{
  "n_layer": 14,
  "d_model": 256,
  "n_head": 2,
  "n_kv_head": 2,
  "head_dim": 128,
  "d_mlp": 704,
  "vocab_size": 6755,
  "activation": "swiglu",
  "norm": "rmsnorm",
  "norm_place": "out",
  "norm_eps": 1e-06,
  "positions": "rope",
  "rope_base": 10000.0,
  "rope_fraction": 1.0,
  "qk_norm": true,
  "attn_scale": 0.0884,
  "bias": "none",
  "tie_embeddings": false,
  "parallel_block": false,
  "init": "uniform",
  "init_std_qkv": 0.0266,
  "init_std_o": 0.00503,
  "init_std_up": 0.0266,
  "init_std_down": 0.00304,
  "optimizer": "muon_variant",
  "lr": 0.00488,
  "lr_mult_o": 1.15,
  "beta1": 0.93,
  "lr_head": 0.00339,
  "warmup_steps": 27,
  "schedule": "wsd",
  "decay_fraction": 0.31,
  "decay_shape": "sqrt",
  "final_lr_fraction": 0.1,
  "batch_tokens": [16384, 32768],
  "seq_len": 1024,
  "doc_mask": true,
  "train_tokens": 388300000,
  "steps": 16472,
  "dataset": "wikipedia_en"
}
MLP neurons of a small language model. Each row is named by its layer, matrix (down: output weights) and neuron, and shows model dimensions 64-159. Each number is 200 + 40 x the weight over its row's rms, rounded and kept within 0 to 999. A neuron's up and down rows have the sign that makes its largest values positive.
After each neuron's rows, "fires before" lists the tokens most often just after its 100 highest values on Wikipedia text that the model never trained on.

L7.down398,236,223,188,200,219,190,194,183,238,115,249,313,216,199,188,195,128,196,128,199,145,186,204,227,181,153,189,178,192,180,213,289,203,214,224,263,218,174,178,147,213,268,251,228,223,194,209,192,215,231,124,184,195,216,165,129,139,171,117,246,262,155,273,148,162,267,175,207,224,199,203,206,222,190,153,140,209,177,217,198,147,192,155,179,140,253,156,185,214,184,207,175,250,201,207,208
fires before: ",", " later", " after", " of", " ago", " |\n"

L6.down180,224,169,187,177,257,139,182,236,326,190,184,111,266,236,180,171,241,202,195,187,245,208,192,115,201,197,176,189,249,241,140,236,227,151,175,163,277,220,230,193,226,175,283,222,218,158,198,178,216,239,216,147,191,192,204,286,205,289,219,156,176,150,160,235,206,190,205,304,187,139,234,203,189,111,175,170,281,203,184,187,236,169,240,286,193,159,256,280,189,193,190,152,116,192,255,220
fires before: " ", "|", ","

L2.down287,201,176,284,264,200,226,162,324,182,188,250,194,194,241,244,107,211,210,253,200,224,206,254,192,256,250,195,247,205,186,213,178,248,198,267,196,230,162,189,196,160,227,280,193,166,209,234,235,235,202,260,273,237,151,185,249,172,250,178,187,229,202,197,196,222,215,172,246,243,166,180,188,262,166,126,216,153,185,241,224,124,217,147,184,256,135,194,217,203,80,215,227,190,296,213,182
fires before: "|", " /", " |", " (", "):"

L11.down248,209,220,275,221,159,207,200,195,171,212,148,205,231,189,227,215,224,212,142,162,184,190,191,176,230,156,144,146,207,168,233,273,150,126,224,187,166,184,225,238,151,174,180,260,176,228,249,241,144,139,167,222,121,217,172,186,239,211,268,154,182,228,225,216,238,184,164,131,210,181,237,195,220,194,268,157,240,130,193,185,177,203,217,223,197,175,286,222,179,236,198,280,225,168,212,177
fires before: " ", " the", " a", " more", " an"

L8.down410,147,160,134,210,221,156,236,237,195,235,181,240,287,218,221,141,201,196,246,221,173,179,217,255,153,266,239,215,173,198,157,319,180,99,283,140,250,159,154,87,228,239,134,223,218,246,184,219,216,191,163,213,193,223,198,199,185,240,210,139,259,156,217,179,214,178,201,203,170,168,212,161,164,198,217,181,209,282,152,179,228,205,178,265,170,172,186,215,277,215,235,213,241,213,173,125
fires before: "s", "u", "hes"

L8.down376,251,152,203,178,270,115,120,222,170,200,238,164,229,188,285,182,158,222,221,166,258,215,176,149,257,271,217,198,242,263,234,249,238,160,273,186,171,176,195,214,167,205,213,77,180,200,204,147,248,200,236,218,190,141,232,295,133,228,211,109,189,238,188,210,201,200,225,196,173,141,185,194,297,214,184,151,192,124,206,243,184,154,214,191,149,203,224,205,156,272,159,188,193,298,301,225
fires before: "|", "===", " Open"

L11.down325,221,232,235,210,187,262,178,199,215,171,236,129,165,194,164,230,235,121,234,126,154,165,207,229,207,194,200,212,187,238,205,179,247,210,173,175,231,195,238,161,211,242,166,257,206,204,140,200,182,229,178,190,223,271,206,246,209,259,163,132,237,155,273,242,169,177,214,191,201,134,199,229,215,208,225,188,188,214,231,200,180,233,180,189,179,234,162,219,286,157,218,282,135,210,192,184
fires before: "0", "00", "30", "40", "th"

L7.down365,155,176,246,204,149,211,218,190,227,209,183,262,264,228,233,176,101,225,214,187,186,211,227,244,167,179,227,234,218,137,132,192,151,201,162,204,159,280,144,222,209,173,224,201,274,251,162,138,188,166,160,141,302,281,188,268,236,217,224,201,188,201,183,192,208,284,201,241,141,239,244,192,215,185,199,162,174,241,251,283,189,199,241,181,222,141,227,140,179,176,122,132,219,167,269,176
fires before: " to", "0", "2", "7", "8", "9"

L7.down558,170,193,249,178,201,243,171,249,175,206,162,228,164,230,189,181,150,167,227,140,213,155,150,221,170,196,144,246,269,197,130,160,177,257,197,212,226,177,147,189,201,209,186,223,183,231,234,158,280,201,189,173,188,212,125,145,185,138,197,186,192,218,171,302,245,236,229,234,211,192,222,247,215,156,216,194,223,152,210,169,235,179,257,191,162,161,172,276,292,216,201,175,119,247,169,251
fires before: " ", "a"

L6.down390,212,169,257,157,156,194,201,166,101,133,204,207,224,188,122,213,192,256,124,180,186,202,174,185,200,185,206,235,158,206,212,210,120,207,181,177,241,138,138,192,260,264,184,244,215,263,240,197,195,208,183,216,139,232,161,305,174,192,205,231,170,320,257,219,212,205,122,266,210,148,201,197,170,210,136,265,174,184,167,224,205,167,193,185,244,141,146,206,215,208,235,271,259,185,238,121
fires before: ",", "–", " to", ".", ")", " |"

L11.down546,217,105,259,218,184,165,126,196,145,177,181,243,186,172,245,188,170,255,216,154,275,172,195,254,264,218,197,204,199,216,205,231,165,251,275,219,165,160,187,79,195,160,221,133,222,285,181,159,146,220,221,191,238,244,218,235,244,243,127,214,173,198,220,190,203,148,245,195,150,196,222,221,236,209,196,140,180,177,211,211,196,235,268,253,153,113,182,195,202,172,171,183,241,232,200,202
fires before: "7", "9", "4", "0", "6", "3"

L3.down601,164,128,216,166,212,142,222,195,220,240,270,188,187,163,108,187,201,207,173,135,188,159,229,291,226,164,149,282,154,230,132,217,194,191,210,130,199,167,285,164,105,149,209,229,237,316,277,159,233,155,250,215,219,182,254,214,222,218,213,141,173,208,281,204,203,176,154,211,228,259,226,149,238,136,152,216,153,149,214,204,223,298,234,128,243,190,202,215,244,207,214,220,211,147,214,259
fires before: "%", " |", " m", " (", ";"

L11.down521,190,168,218,214,233,169,165,279,174,166,211,218,233,153,158,182,218,194,159,145,241,148,88,199,182,211,177,229,179,200,184,166,241,140,221,109,176,190,167,219,171,263,233,240,173,196,249,246,238,200,218,202,188,232,199,226,181,107,153,246,166,169,205,185,271,224,228,226,171,212,180,210,105,138,209,218,153,151,249,164,186,191,247,121,199,193,173,166,207,193,167,271,138,227,147,147
fires before: ".", "′", " "

L6.down205,165,200,207,179,171,208,145,234,237,197,223,173,207,202,200,273,184,163,235,154,276,228,190,211,200,218,152,183,200,202,186,179,137,234,175,216,226,232,109,210,269,104,224,195,187,187,182,153,175,210,147,166,245,129,168,252,153,210,214,195,179,258,175,244,173,230,203,178,198,185,198,201,166,142,170,288,206,224,190,119,231,226,226,182,154,110,228,228,116,306,203,247,179,154,152,263
fires before: " "

L11.down10,132,218,231,276,132,196,190,180,214,239,212,209,235,246,245,183,200,209,105,120,220,187,255,281,189,150,171,186,208,167,200,221,233,140,259,232,150,173,186,226,228,169,237,211,164,225,226,209,74,224,192,232,223,221,153,149,205,259,204,217,169,268,217,135,214,203,232,145,226,188,201,175,177,205,217,201,228,211,188,212,196,229,198,196,232,206,274,216,187,193,181,224,280,182,150,101
fires before: " ", " the"

L8.down347,277,182,184,162,172,221,155,188,275,213,197,234,204,199,158,192,213,159,224,242,190,217,200,273,146,172,238,178,164,196,255,227,181,218,236,223,156,217,170,161,221,215,165,221,217,166,223,216,232,153,167,226,167,247,147,195,242,157,166,114,187,201,258,229,178,156,145,134,176,280,153,202,229,191,138,272,239,227,254,236,232,230,160,252,202,203,171,197,220,254,252,256,235,154,258,190
fires before: " in", "-", " by", " to", " on", ","

L7.down208,213,173,259,215,138,177,177,223,211,171,218,257,171,137,201,205,214,188,147,234,183,179,159,228,220,188,179,143,239,140,237,206,131,190,261,241,216,169,173,122,258,224,241,228,216,230,172,177,113,200,195,266,219,187,165,223,176,207,146,233,216,160,214,145,172,249,217,189,241,255,135,196,181,236,280,203,163,146,244,264,255,257,172,207,271,170,194,211,181,181,183,154,221,242,164,157
fires before: "19", "20", "18"

L7.down697,220,276,259,247,190,162,219,188,235,227,99,203,187,191,160,190,189,173,137,187,131,228,220,206,224,253,126,226,182,199,201,193,171,184,231,282,165,226,161,253,209,275,191,166,164,286,160,182,175,159,206,214,224,195,279,112,118,187,212,223,177,156,142,176,175,194,231,177,225,219,210,201,196,163,212,210,172,109,153,138,253,230,150,298,187,197,231,208,221,204,166,210,263,156,176,163
fires before: "-"

L9.down50,205,168,270,255,166,132,215,211,249,162,192,189,219,171,231,187,166,165,217,134,190,244,180,208,145,195,211,200,190,181,268,264,165,159,283,240,243,201,182,183,239,232,154,196,256,251,282,206,154,253,175,202,188,255,170,180,224,241,163,248,211,188,150,165,192,297,180,212,324,235,152,256,178,182,152,176,180,205,190,185,219,215,219,142,173,149,256,152,171,182,237,200,174,207,182,179
fires before: " ", "20", " |", " present", " and"

L8.down548,209,210,165,137,205,177,222,197,209,224,276,264,134,155,155,143,170,121,275,156,184,153,180,235,233,133,114,259,220,209,204,232,174,180,201,166,171,142,304,140,130,259,200,244,195,247,218,206,219,216,175,244,196,181,184,173,173,198,198,204,207,159,220,139,241,160,187,203,188,213,260,165,245,148,187,174,239,193,265,158,249,209,190,151,191,213,290,220,254,166,181,237,144,144,250,198
fires before: "%", " |", " |\n", ")"

L8.down14,223,198,194,211,178,190,165,183,111,205,209,234,174,195,185,173,177,211,212,190,220,201,177,216,185,83,140,118,209,162,179,238,212,177,124,249,192,180,191,254,221,125,180,164,230,118,207,140,186,194,210,177,206,296,110,263,169,175,168,202,194,228,233,208,157,230,142,215,219,234,180,205,191,239,146,232,145,280,156,224,201,197,207,211,180,175,297,235,106,247,139,190,179,199,248,148
fires before: " ", "-", " |", " -;", "l", "    "

L9.down579,157,242,199,204,256,176,190,146,144,192,230,164,216,184,121,158,254,191,241,221,213,153,176,274,196,129,142,221,235,252,186,153,232,146,220,223,239,144,230,191,142,220,243,226,114,182,185,156,241,166,229,207,137,227,254,293,195,259,121,251,165,215,257,146,203,157,143,123,233,239,155,220,200,145,211,217,197,110,200,214,152,165,206,236,216,195,233,143,176,177,172,188,198,191,209,191
fires before: "-", " ", "|"

L8.down567,157,185,246,212,238,245,237,162,210,179,180,179,266,169,224,205,226,224,203,151,220,191,239,218,207,160,180,143,204,246,163,223,182,263,242,137,188,93,267,147,161,155,201,267,159,215,226,120,161,205,202,258,230,192,229,124,252,178,283,182,232,232,210,251,222,194,255,206,222,227,165,168,185,156,213,242,234,178,184,147,182,180,209,163,197,267,178,177,198,186,187,165,262,175,162,163
fires before: " "

L9.down221,189,236,194,193,171,181,204,186,201,189,188,281,144,206,207,212,164,237,162,210,262,187,199,148,216,223,183,268,131,212,223,210,244,243,248,169,201,169,220,241,208,260,220,218,219,163,214,174,243,220,146,270,202,164,228,244,214,221,213,241,128,191,266,173,168,238,219,245,147,170,265,143,242,187,177,127,162,210,241,197,196,124,190,174,224,169,294,234,204,196,181,236,257,208,179,174
fires before: ",", ".", ".\n\n", " and", " to", " in"

L7.down481,144,179,251,201,177,138,167,236,240,181,124,169,201,254,161,189,188,223,212,143,183,244,238,193,237,176,191,243,217,201,177,196,206,261,236,161,186,205,211,210,218,166,204,128,249,176,140,201,230,149,122,293,181,211,229,273,192,229,178,240,254,165,185,161,216,230,204,178,199,180,199,169,186,166,292,222,154,186,156,191,211,210,194,136,176,236,223,248,228,281,221,206,209,184,211,212
fires before: " ", " +", " Final", " %"

L9.down541,153,212,251,172,180,254,245,226,275,187,170,226,101,231,155,250,220,223,174,198,247,254,239,282,269,148,176,238,142,270,241,190,137,151,234,214,215,121,140,256,228,184,177,159,150,190,161,158,216,265,209,166,129,204,182,213,233,231,173,173,138,301,202,167,193,178,206,259,161,166,219,209,147,218,116,215,185,154,152,176,224,135,146,248,213,149,189,232,210,251,151,220,177,176,229,170
fires before: " ", " II", "]"

L2.down530,184,298,174,230,176,161,182,200,193,201,278,251,194,199,125,197,140,147,186,248,137,213,114,205,197,146,317,185,233,204,187,214,290,153,192,193,215,165,195,240,152,223,232,227,224,230,251,220,284,165,247,196,208,192,206,229,212,150,140,180,227,172,184,211,232,256,269,232,268,188,282,159,139,195,243,205,186,233,225,151,166,198,200,232,225,212,233,251,264,184,141,209,173,211,269,200
fires before: " |", ".", ";", "0", ",", "–"

L9.down399,248,192,162,212,196,144,177,171,213,196,173,196,168,141,216,180,204,202,243,179,199,181,239,213,210,151,235,184,257,195,225,138,208,242,208,297,211,172,211,202,141,177,186,203,245,210,306,170,204,214,232,260,209,173,278,277,219,206,129,207,215,226,217,210,155,140,270,201,222,232,124,211,151,206,175,184,231,215,169,234,165,183,208,192,333,152,198,178,223,119,218,181,147,245,218,248
fires before: " |", " /", " ", "[", " -;", ";"

L9.down189,237,194,191,308,239,134,165,172,172,251,175,162,172,128,200,184,193,190,234,201,176,213,164,226,174,205,239,166,225,158,225,133,170,207,207,252,200,228,225,261,233,160,284,227,134,189,180,243,199,249,166,225,284,200,180,230,166,203,172,257,235,185,182,254,222,197,178,232,203,198,194,247,220,203,161,234,215,176,238,170,159,239,172,238,215,281,218,262,251,169,215,142,215,169,248,180
fires before: " |", ".", "+", "%", "7", ","

L11.down564,154,168,195,264,274,247,220,250,222,146,166,241,253,212,228,187,233,227,149,205,127,170,155,183,195,259,190,222,159,241,200,225,253,193,202,237,149,176,152,168,183,203,182,135,243,202,195,161,131,225,182,218,261,180,182,240,198,136,195,200,240,127,179,165,217,164,230,147,220,184,192,186,220,293,217,220,204,242,140,155,214,253,224,215,251,171,219,214,147,196,183,203,162,189,174,162
fires before: "-", "iol", "|"

L7.down475,237,211,247,248,97,245,182,167,233,170,195,290,178,226,184,157,250,244,158,195,160,200,257,264,223,170,154,218,238,169,266,233,224,215,231,244,141,153,201,207,183,190,219,276,244,240,173,175,171,191,161,173,280,283,179,160,233,275,257,189,178,177,197,173,245,184,213,214,180,207,169,228,169,232,166,156,175,167,185,216,194,231,162,181,169,160,228,184,231,177,228,141,233,160,161,244
fires before: " of", " to", " in", ",", " on", ".\n\n"

L6.down439,185,169,170,250,231,207,309,199,165,241,135,247,221,153,146,318,256,268,247,248,242,180,192,183,234,211,180,243,213,185,227,245,235,242,171,209,291,255,247,189,220,187,198,229,134,250,161,143,217,146,238,142,245,250,127,236,250,219,153,189,203,183,192,170,226,183,172,155,183,225,192,239,189,202,119,187,220,188,178,193,151,227,148,227,204,240,149,241,242,219,178,155,206,144,215,189
fires before: " |", " /", ".", " (−"

L7.down623,192,201,265,185,216,202,256,229,194,281,183,171,137,166,171,138,229,300,269,196,218,192,283,239,197,248,163,229,194,160,126,170,197,163,93,187,241,213,237,231,213,230,220,194,200,160,163,182,219,122,263,168,170,210,197,228,182,182,208,117,199,144,197,172,241,139,216,193,136,152,197,207,224,202,177,160,183,205,220,232,180,239,192,180,217,170,198,153,219,254,227,210,193,231,260,202
fires before: " |", ".", " |\n", "–"

L11.down202,222,206,233,121,125,247,207,157,166,231,273,225,203,212,274,182,210,199,198,210,237,199,165,215,279,212,205,185,155,211,185,241,194,200,205,290,185,226,169,286,216,221,221,172,145,245,186,217,207,242,195,264,171,186,207,269,197,231,188,261,222,146,189,184,273,236,185,210,203,132,181,172,178,149,206,224,215,181,189,197,205,230,201,218,174,143,195,221,198,271,231,267,204,165,166,150
fires before: " to", " as", ",", "'s", " for", " with"

L2.down112,182,255,245,247,180,190,259,203,199,143,215,194,235,162,248,190,192,146,220,228,243,213,117,186,176,211,133,199,193,176,201,194,162,188,306,158,246,230,162,237,170,194,179,268,227,202,189,257,214,155,268,250,222,187,239,187,101,222,179,218,121,209,174,201,208,236,236,164,256,199,232,223,161,105,224,238,190,169,169,207,245,274,204,145,166,224,208,163,201,224,217,242,166,109,174,221
fires before: "-"

L11.down475,232,161,172,177,175,172,146,221,157,227,164,175,153,182,133,181,181,204,204,173,140,198,195,190,158,198,270,226,202,240,218,180,244,190,249,161,193,170,283,197,206,197,200,236,281,183,234,200,211,210,216,266,198,189,211,181,226,208,170,283,196,123,150,165,195,120,225,250,191,151,195,170,287,137,151,230,160,217,161,205,162,231,190,174,274,182,125,222,310,116,129,172,222,205,219,239
fires before: ".", "%", "/"

L3.down358,153,187,195,306,195,186,155,289,311,177,278,255,200,135,160,156,232,295,143,215,205,205,200,226,213,190,156,200,205,202,247,194,244,119,224,170,164,245,189,158,125,142,229,245,208,184,185,117,109,288,202,196,143,179,224,195,181,219,190,175,242,152,190,159,166,227,271,190,274,224,220,208,209,195,196,199,191,227,233,161,160,176,243,208,192,175,239,175,240,215,234,210,205,191,230,248
fires before: "|", "|---|---|---|---|---|\n", "|---|---|---|---|\n"

L9.down292,154,251,225,182,185,121,177,175,157,196,232,192,150,119,212,244,153,272,179,259,180,275,177,253,261,245,205,220,91,183,213,194,219,192,195,168,193,163,240,184,155,273,276,238,233,211,167,169,225,210,186,198,170,206,199,226,189,179,160,255,186,236,290,204,157,208,217,202,175,233,158,181,232,261,267,181,189,222,185,216,111,164,189,201,193,194,183,176,205,230,170,227,250,156,202,143
fires before: ",", ".", " and", ".\n\n", " as", " with"

L11.down506,160,292,214,195,243,121,213,135,135,151,176,223,172,168,213,214,186,157,156,147,206,234,224,249,192,172,160,132,224,122,176,126,217,223,172,138,209,143,197,178,143,196,188,174,194,161,221,193,187,126,245,255,187,267,247,241,219,188,192,249,255,127,192,142,231,203,166,195,217,148,144,203,106,216,282,211,249,178,163,217,151,255,188,98,217,165,183,176,204,158,158,189,227,215,170,207
fires before: " ", "19"

L9.down351,214,178,219,212,155,249,168,271,225,253,185,179,231,224,139,266,190,213,249,268,271,228,220,247,182,230,186,178,218,182,167,193,233,230,147,187,195,251,182,230,247,219,126,161,224,243,202,140,238,180,199,177,231,179,160,148,272,193,139,199,202,179,221,203,178,225,279,140,208,204,230,182,222,222,221,176,204,262,255,216,301,270,209,232,185,227,163,253,252,147,189,288,224,196,226,191
fires before: ",", ".", " and", " in", ".\n\n", " with"

L6.down106,227,232,172,254,122,278,223,251,229,233,320,248,233,172,228,151,236,191,260,216,169,125,271,214,162,200,152,254,159,218,192,201,181,202,221,238,142,233,178,230,209,267,203,194,223,213,236,168,164,182,202,238,240,192,131,156,249,246,154,225,230,264,147,186,220,213,146,227,225,298,127,265,184,224,102,189,231,194,192,248,239,213,166,241,217,208,300,210,229,235,150,112,233,196,160,258
fires before: " to", " in", " for", " as", " with"

L7.down201,144,105,198,238,200,193,153,208,211,148,250,165,176,257,145,160,162,252,256,299,186,227,136,174,138,274,123,274,137,202,195,187,169,238,140,218,207,189,122,193,210,203,265,201,188,192,203,189,164,260,179,106,225,161,240,285,189,211,220,178,224,195,180,185,189,150,210,253,221,220,241,233,251,218,223,245,228,204,155,160,215,156,205,164,185,157,146,193,179,161,173,156,111,186,229,234
fires before: "==", "===", "|"

L6.down282,201,220,108,184,193,231,132,169,261,191,147,212,198,232,216,201,210,190,154,222,157,183,228,260,186,255,190,264,180,195,211,252,191,179,195,231,140,251,249,249,164,203,254,192,174,211,204,210,105,231,207,287,183,246,261,251,150,138,242,205,202,215,153,135,202,275,224,186,187,190,197,193,155,142,220,216,239,224,225,255,208,133,170,209,207,192,267,216,174,227,157,218,289,238,222,163
fires before: " ", ",", " March", " July", " April", " August"

L7.down477,181,169,233,169,161,231,187,227,171,242,225,189,127,146,187,200,269,246,220,214,224,126,200,194,148,186,166,191,157,160,207,160,248,196,66,218,258,172,220,269,222,196,242,184,169,231,150,172,211,216,233,174,150,245,163,182,175,204,154,174,182,232,154,215,180,174,164,188,221,195,207,136,218,181,206,186,264,270,240,193,258,229,190,180,264,175,188,258,222,204,165,154,121,181,188,171
fires before: ".", " |", ";", "0", "–", ","

L3.down462,242,258,200,188,127,149,165,165,228,255,203,187,194,224,194,194,198,266,133,162,225,171,259,145,125,132,198,247,184,125,212,166,135,198,199,234,187,118,152,212,211,214,168,127,205,194,227,232,152,194,186,209,159,241,188,165,178,231,190,198,184,177,200,235,221,198,244,263,209,114,232,223,139,212,145,160,228,195,134,204,245,196,144,221,252,158,123,172,201,201,211,230,205,195,196,133
fires before: " ", ":", "==\n\n"

L2.down422,170,245,182,189,235,202,212,157,216,160,196,205,190,225,305,146,156,165,232,279,201,230,192,155,153,260,187,257,246,212,160,215,167,180,269,172,218,174,224,167,212,161,178,272,200,140,270,179,183,253,80,186,177,205,195,199,187,326,170,183,186,191,194,186,161,214,181,193,157,212,250,166,196,260,208,183,260,195,150,182,199,179,229,206,188,263,178,265,173,211,190,201,219,187,130,192
fires before: " the", " of", " ", " his", " this", " Sound"

L11.down647,182,224,282,168,174,168,181,247,165,186,234,242,204,284,173,172,276,198,152,272,168,250,221,184,226,215,220,175,173,191,197,225,142,209,117,177,101,212,207,219,151,148,217,195,184,212,195,208,244,174,170,271,192,211,222,254,188,186,256,162,199,225,264,169,181,212,211,247,223,151,82,171,124,139,173,194,215,160,237,173,114,277,136,157,254,236,199,223,153,246,157,226,190,238,205,188
fires before: " |", "s", "–", ":"

L9.down457,190,159,250,266,271,218,240,167,151,205,261,264,244,197,244,179,175,148,266,243,150,181,259,258,272,226,149,173,185,231,200,211,114,188,221,190,197,261,171,143,262,217,219,178,151,271,208,176,255,217,245,250,173,178,166,223,230,174,245,226,227,179,126,214,181,196,184,232,194,234,218,175,189,213,288,234,228,166,219,185,181,235,222,154,182,145,214,239,200,164,217,134,137,246,226,150
fires before: "19", "20", "18", "1"

L2.down466,188,217,229,208,204,210,264,104,208,194,210,231,172,249,279,224,158,152,197,209,153,185,160,108,207,248,198,274,272,171,90,216,174,201,197,232,251,199,213,156,200,114,232,284,292,213,255,230,205,172,100,205,180,177,168,181,209,243,194,202,143,161,146,116,170,169,158,164,163,200,253,176,181,192,256,168,188,215,152,232,168,193,208,225,181,182,208,264,152,168,307,237,274,191,151,226
fires before: " the", " with", " a", " his"

L3.down194,213,244,206,205,237,204,278,224,226,216,197,178,210,243,204,203,166,183,222,210,195,237,152,273,99,126,133,177,234,152,187,243,151,257,163,191,180,223,228,231,204,135,208,152,180,236,221,196,228,160,240,115,244,221,254,186,168,243,246,234,247,210,212,221,195,329,200,173,136,236,130,177,222,171,263,158,176,188,153,198,207,198,240,128,222,184,214,172,214,153,180,240,169,175,183,196
fires before: " |", ":", " ", " of", "):", " ("

L9.down496,225,172,260,196,92,211,214,217,225,172,221,202,222,194,223,67,185,212,194,225,233,265,209,264,260,229,191,207,205,193,255,269,175,168,220,288,133,194,193,234,191,151,233,186,194,220,195,192,197,216,243,192,171,163,171,308,180,207,265,164,143,181,226,254,183,167,201,206,170,243,138,195,162,254,137,211,199,214,234,232,225,221,213,143,172,120,213,196,175,267,233,200,241,170,263,184
fires before: " to", " by", " as", " into", " from", " in"

L7.down10,155,164,222,195,110,215,184,182,193,152,64,226,152,265,158,269,177,188,249,176,205,245,188,157,177,224,170,213,184,221,203,231,87,202,110,203,212,208,187,226,217,184,157,220,211,171,221,176,170,183,242,263,165,202,249,159,170,172,195,154,162,249,202,235,194,286,175,215,189,185,153,212,204,156,252,196,187,195,267,254,202,255,237,180,211,256,155,232,170,236,172,180,181,168,178,134
fires before: " |", ".", " ft", ",", ";", "–"

L7.down612,179,229,189,222,223,105,287,222,237,213,188,189,201,222,265,190,133,166,150,166,139,219,254,174,212,236,170,243,201,203,131,178,193,195,207,214,183,181,156,221,199,143,213,217,121,139,243,163,263,204,116,168,176,175,226,240,142,174,276,175,154,172,171,163,202,285,203,194,190,201,216,180,218,228,292,254,245,213,200,171,173,167,175,127,283,178,166,239,213,206,276,186,178,163,201,247
fires before: " ", " the", " this", " his"

L6.down194,261,154,230,191,181,183,201,213,261,270,211,255,278,224,124,200,238,206,251,233,148,161,237,210,257,217,151,233,243,203,220,223,143,242,204,160,97,264,138,176,171,258,162,182,237,214,152,208,195,187,189,212,213,267,206,181,256,216,154,188,155,236,208,213,216,249,265,203,123,189,172,218,185,326,125,183,199,169,184,190,184,209,221,151,215,204,193,249,180,203,220,177,222,188,186,188
fires before: ",", " |", ".", "\n\n", "\n", ".\n\n"

L6.down157,110,195,161,213,145,105,135,191,219,159,264,235,208,237,219,159,222,225,201,201,141,194,176,162,177,187,152,211,207,232,143,251,236,235,147,243,135,141,201,276,284,133,234,235,253,265,195,196,284,147,159,245,193,189,172,153,250,227,187,212,206,156,188,241,202,287,234,240,219,209,126,199,149,166,191,200,243,205,145,251,143,209,219,222,179,111,202,203,181,215,191,275,238,180,239,206
fires before: " |", "–", ":", ","

L7.down420,175,231,152,221,235,116,130,190,227,205,242,266,227,241,256,216,151,218,134,251,165,221,229,166,193,208,172,167,154,232,198,235,241,223,211,169,173,201,131,188,194,246,203,280,268,170,232,191,209,206,165,235,285,188,212,220,215,120,236,129,219,212,196,134,184,268,136,155,180,224,238,185,197,197,229,146,203,171,142,184,265,141,218,229,182,208,248,206,130,234,205,180,204,219,186,196
fires before: " ", " the", " example", " August"

L2.down386,176,221,191,185,203,157,163,223,178,243,128,198,234,150,264,173,181,170,218,175,186,205,184,237,200,210,205,233,142,171,200,187,188,190,230,246,212,201,166,145,244,172,221,199,253,209,182,182,197,177,130,190,179,241,148,229,226,328,168,234,231,112,225,146,177,184,156,169,266,122,195,150,225,193,182,266,242,205,186,232,202,151,216,162,141,99,171,175,173,239,178,225,148,243,156,225
fires before: " |", "–", "),", ")", " (", "s"

L8.down380,162,168,258,211,224,193,188,187,204,180,238,187,294,228,195,247,140,275,183,191,276,171,182,203,217,262,169,255,171,171,239,241,187,192,310,260,197,231,193,211,145,189,185,255,223,247,188,216,276,194,274,142,179,164,187,242,279,263,189,285,190,233,210,271,246,187,141,189,225,178,233,234,219,169,152,190,162,141,167,196,227,159,171,162,220,158,192,217,145,246,186,193,123,238,172,223
fires before: " |", "."

L11.down5,197,167,198,246,154,241,126,156,189,182,208,222,214,152,171,121,191,170,165,213,209,202,217,158,225,177,172,174,182,171,284,161,199,205,230,227,115,210,223,218,184,244,226,250,155,259,196,172,196,204,236,178,234,181,121,262,164,211,251,273,206,110,155,239,210,205,173,239,185,221,260,165,203,203,221,206,182,178,219,207,205,167,225,186,220,206,243,196,235,192,202,150,133,166,254,259
fires before: ",", " in", " of", " on", ".", ".\n\n"